MLP neurons of a small language model. Each row is named by its layer, matrix (down: output weights) and neuron, and shows model dimensions 80-207. Each number is 128 + 24 x the weight over its row's rms, rounded and kept within 0 to 255. A neuron's up and down rows have the sign that makes its largest values positive.
After each neuron's rows, "raises" lists the tokens whose logits its output raises most directly, leaving later layers aside.

L6.down1 [119 180 129 156 137 155  92 127 178 124 138 145  97 142 136 110 139  93  60 138  69 153 131 127 143 102 112 121 156 123 137 122 115 121 136 175 159 121 110 118 130 127 136 123 147 139 113 133 127 124 121 146 110 138 126 128 122 159 122 113 138 123 126 125 140 140 118 161 142 108 110 144 103 134 133 114 139 158 133 123 158 112 163 141 127 169  67 130 125 129 125 119 113 133 116 125 133  94 129 107 105 149 110 144 138 133 146 133  98 138 113 147  92 115 125 132 116 131 141 126  90 121 122  91 159 190 125 142]
raises: "aint", "outheast", "ec", "aving", "ince"

L10.down839 [142 118 154  97 106 140 147 113 153 111 139 124 126 161 177 125 146 105 126 142  95 149 175 107 102 125 140 115 122 159 114 157 133 102 121 108 151 120 134 108 133 146 157  89 167 127 140 146 130 142  58 108 166 141 122 122 123 135 109 123 126 105  93 154 153 112 133 146 138 100 104 147 152 165 109 129 141 119 157 123 126 132 132 150 117 121 119 135 109 114  94 148 131 174 123 127 110 105 173 190 141 112 151  73 114 155 101 107 110 121 132 140 139 134  88 112 104 127 132 144 116  92 159 169 126 109 135  98]
raises: "ous", "y,", "y.", "ical", "y"

L4.down147 [124 161 135 122 118  87 119 143 134 111 162 116 120 118 116  91 134 138 121 135  51  93 107 111 134 122 150 102 144 102 138 122 122 131 128 133 134 128 166 128 102 116 148 121 132 127 127 115 156  90 138 101  89 155 128 125 155 126 128 132 113 132 144 108 134 113 123 111 148 131 122 168  98 141 107  84  95 184 127 101 135 149 142 158 129 122 140  59  98 154 157  68 165  65 161 175 137 112 163 155 144 103 115 126 137 119 123 114 107 138 172 122 102 127 129 125 128  97 118  97 166 170 138 120 113 135 139 146]
raises: "urrent", "umbent", "ession", "ave", "ret"

L3.down665 [145 113 121 117 111 126 142 144 140 146 147 143 104 151 172 150 138 170 111 109  96 144  98 141 125 134  84 110 115 145 133 162 116 144 159 141 101 141  90 187 132 137 135 111 166 122 150 133 133 156 119  98  77 161 134 129 115 140 152 149 171 120 118 142 121 110 107 144  88 120 133 170 117  93 145 166 112  99 172 112 122  89 140  89 111 134  81 160 113 113 121 160 137 167 115  89 143 141 136 153  75 142 131 178 132 113 141 104 140 134  92 152 135 124 150 139 157 105 146 127 139 111 153  82 158 108  76 110]
raises: "ieutenant", "ocation", "isted", "iving", "osing"

L10.down650 [143 136 108 115 126 108 153 123 106 167 153 115 138 143 112 131 158 108 115 128  67 109 134  94 108 138 127 102 160 132 120 130 140 143 117 141 135 105 144 139 116 120 132 116 143 150 127 151 157 134 145  85 165 161 145 112 165 150 122 134 130 181 112 142 136 153 109 126 133 137 152 130 134 136  91 107  99  76 109 121 131 127 147  98 125 158 142 112 118 118 123 121 103 146 143 115 143  71 125 144 145 178 154 104 112 146 154 124 109 140 159 113 158 111 141 116 122 107 122  83  92 105 146 157 137 120 103 158]
raises: "ational", "ens", "ated", "ation", "ators"

L10.down514 [110 150  99 125 134 141 141 119 104 151 139 157 131 119  99 185 113 108 143 127 164  98 116 143 162 132 134 155 125  94 162 102 109 143 146 116 165 151  94 125 134 140  97 127 147 136 133 126 121 120 148 114 147 138 116 108 142 139 164 117 124 120 118 129 126 127 121 129 108 132 120 118 106 165 168 103 142 130 138 132 161 155 177 130 126 153 117 130 168 141 142 122 129 134 127 148 116 120 111 132 128 112 145  79 136  89 115 147 131 148 143 142 102  94 118 126 122 134 104 161 163  97 122 121  91 136 115 120]
raises: "==", "===", "====", "==C", "==T"

L10.down574 [119 141 129 111 108 142  91  95 114 125 190  94 111 132 126 121 165 144  93 148 118  59 128 168 139 170 126 129 105 169 136 117 132 192 141 117 115 165 132 142 107 116 134 123 113 163 121 154  83 130 144 138 103 134 157 134  91  87 140 144 138  83  88 136 101 130 111  73 179 132  91 131 106 125 151 138 143 142 102 118  96  84 155  96 128 137 140 129  89 137 118 118 126 126 148 155  96 143 159 135 113 111 119 138  97 151 134 107 145 152 150 152 137 111 115 163 122 117 122 104  97 102 153  92 149 127 123 121]
raises: "ment.", "ment,", "ents", "ment", "ed"

L10.down267 [137 151 122 146 145 117 121 133 145 104 128 134 141 155 102 129 145 138  94 182 105  89 105  86 114  88 142 122 126 185 158 159 155  96 157 147 152 130 119 171 103 160 164 140 128 142 148 118 145 124  98 154 134 144 133 130 138 114 118 157 109 136 156 143 123  85 146  95 114 103 123 127 190 102 115 111 129 133 148 141 119 148 139  96  86 135 112 106 130  74 108 146 135  91 132 145  95 105 149 164 151 157 113  89 183 127 175 100 120 100 136 109 119 106 121 126 107 108 161 101 145 120 134 106 155 148 147 174]
raises: "on,", "on", "ons", "on.", "rough"

L10.down809 [137 115 132 128 175 115 130 157  96 157 161 128 125 143 119 187 144 153 109 139 106 139 145 168 133  89 158 127  88 152 129 136 129 162 145 149 134  95  89 149 140  98 139 156 147 150  90  90 137 123 141  95 160 139 142 174 128 120 110 110 147 142 108 106 138 104 124 113 137 122 136 134 152 149 124 162 132 110 166 112 121 149 158  93 125 127 136  96 110 101 145 135  97  95 141 112  98 116 128 115 158 153 136 124 118 116 121 121 169 119 145 171 109 155 107 151 119 109 121  99 103 153 101 130 117 149 120 169]
raises: "ment", "ment.", "ment,", "er's", "ments"

L10.down288 [173 125 119 130 135 114 165 100 141  88 114 131 152  98 145 130 153 159 146 147 114 141 110 142  70 112 110 115 119 112 147 103 120  84  87 144 129 139 130  97  97 169  86 120 108 122  82 109  90 143 158 119 153 139 159 115 116  85 118 139 150 111  72 118 108 128 119 135 153 160 177 157 124 110 145 112 121 115 115 123 127 146 133 132 157  92 122  91 165 158 158 119 158 150 143 109 105 108 116 105 128 159 135 128 151  73 145 106 150 106 140 115 103 147 178 119 119 146 106 109 132  99 147 154 103 119 122 162]
raises: "rat", "r", "ration", "rative", "rell"

L6.down670 [121 122 133 183 130 122 118 104 167  96 105 127 105 146 148 107  94 153 115 106 153 141 124 142 114 132 118 121 123 129 121 141 186 102 108 121 120 145 142 142  88 121 143 103 138 118 159 113  93 108 131 119 131 121 104 137 198 114 122 106 115 133 103 126 132 117 115 173 133 104 127 123 119 101 112  89 104 107 107 135 109 162 128 119 114 125 117 132  98 147 131  83 114 151 118 148  96 145 148 133 131  99 134 100 161 101  78  86 136 132 115 131 134 132 147 101  89 146 132  98 124 149 118 159 135 146 128 149]
raises: " troops", " attack", " squad", " kill", " killed"

L10.down220 [140 126 128 111 156 131 123 131 126 136 116 119 128 127 133 111 114 159 128 151 103 162 134 163 149 138 146 156 107  85 105 163 150 156 155 134 140 130  89 120 132 161 107 100  89 120  97 114 116 130 129 174 117 131 155 137 129 120  95 124 119  99 154 154 127  97 100 118 132 129  79 130 127 221 139 143 142 124 128 106 132 129 144 151 163 145  88  98  95 155 133 163 146 104  74 114 143 140 127 135 143 106 147 115 143 132 115 103 159 138 129 110 115 132 107 178 143 139 178 127 151 111 131 119 135 133  94 128]
raises: "ym", "y.", "y,", "y", "ole"